From a checkpoint of a small transformer trained on Wikipedia.
Size: 13 layers, 4 heads of 64 (2 for keys and values).
Architecture: RMSNorm before each block, biases on query, key and value, tied embeddings.
Training: a variant of Adam for these matrices, 441M tokens.
MLP neurons of a small language model. Each row is named by its layer, matrix (down: output weights) and neuron, and shows model dimensions 128-223. Each number is 500 + 40 x the weight over its row's rms, rounded and kept within 0 to 999. Numbers have three digits each. A neuron's up and down rows have the sign that makes its largest values positive.
After each neuron's rows, "fires before" lists the tokens most often just after its 100 highest values on Wikipedia text that the model never trained on. A number after a token or word is its count.

L5.down408:500517442439498461478467502467497444434509504474466520529480484477427496536557481509504531476499525449420521482575470477484493474496490478516507411492571501468519479465525496535464490491480440480510516514462591496573517518509494544406517519529495401474424484520493564452457518445540499490
fires before: "ber" 16, "ga" 13, "ine" 12, "ville" 7, "bo" 7, "one" 7

L5.down157:508519537524527495434441497471488491524541554524535470517581506524498512481519443497486491411592509425485546472512484541518538561533504489436510446535469530464456477503490536445502517487461490529552487454480568475519489470450549499421481470452579567504426449490506473436433419538515520471
fires before: "it" 16, "age" 15, "ate" 6, "il" 5, "ar" 5, "al" 5

L4.down138:495496490508499503471522455440490612449451468491481442485446490467449440468539515474507446431490505553497556488448497489525552528433516502472530523542528499521464538511474485477489435531497503463518567532518543532470488488559515519544496550468505486546549510487556515488479447568490500481
fires before: "or" 13, "udi" 10, "ar" 9, "age" 8, "at" 8, "re" 7

L8.down380:471477468495515532408486542487452568515538466456510431499502465520465457527510488451513484536489494474536474526535479455500548495571437539459492535482509540417561440481544514488499463584481454480480554524495524490506467500515464539454497578459546522548463503571473454468491499532476581510
fires before: ")" 17, "–19" 17, ")." 11, "–20" 8, " to" 7, "-" 7

L10.down28:557568430505444510529507506534474453586522505515450538534468498501559482542534468486495499535511515463474510501550549510514498492462479517429496524497527526539505452492560500456550450455480485532497477533536531476506497443533503505493490501482482538474483582541566558520437498443548467503
fires before: "ation" 15, "ig" 12, "it" 11, "ated" 7, "ru" 5

L8.down419:514432491516505503483509546466493515570512528393483512519508493487535524453575431523492470479534557541565476547564498513442481594527465453490445485484491526541504561567527474498517475457488522503474454417506584592557482482484485504501449522483483481523475552512544496442474442502481571513
fires before: "y" 16, "k" 15, "ian" 12, "ad" 7, "t" 4

L9.down349:536513502546479502501472558511505461459487462606436489483484532459564501488512469467486500499427537490526476550461538511494503571519477468541512449454426514514523463498508503437481516547506512479469501504573546416446546501462521510510548544525484539439491513490467457404477447552513523485
fires before: " by" 26, "im" 13, " a" 7, " the" 6, "e" 4

L2.down334:467450506431551564480554506483540566428501580417480439441513555515500450487482510497417518525486521540432471481439471484463525470525529535541522570506452460483508490540478513457541491554466493450486534566483486503472511475505536504460530514549480437500493439555533564479486474511544480479
fires before: ")" 23, ")." 10, "–" 9, ")," 8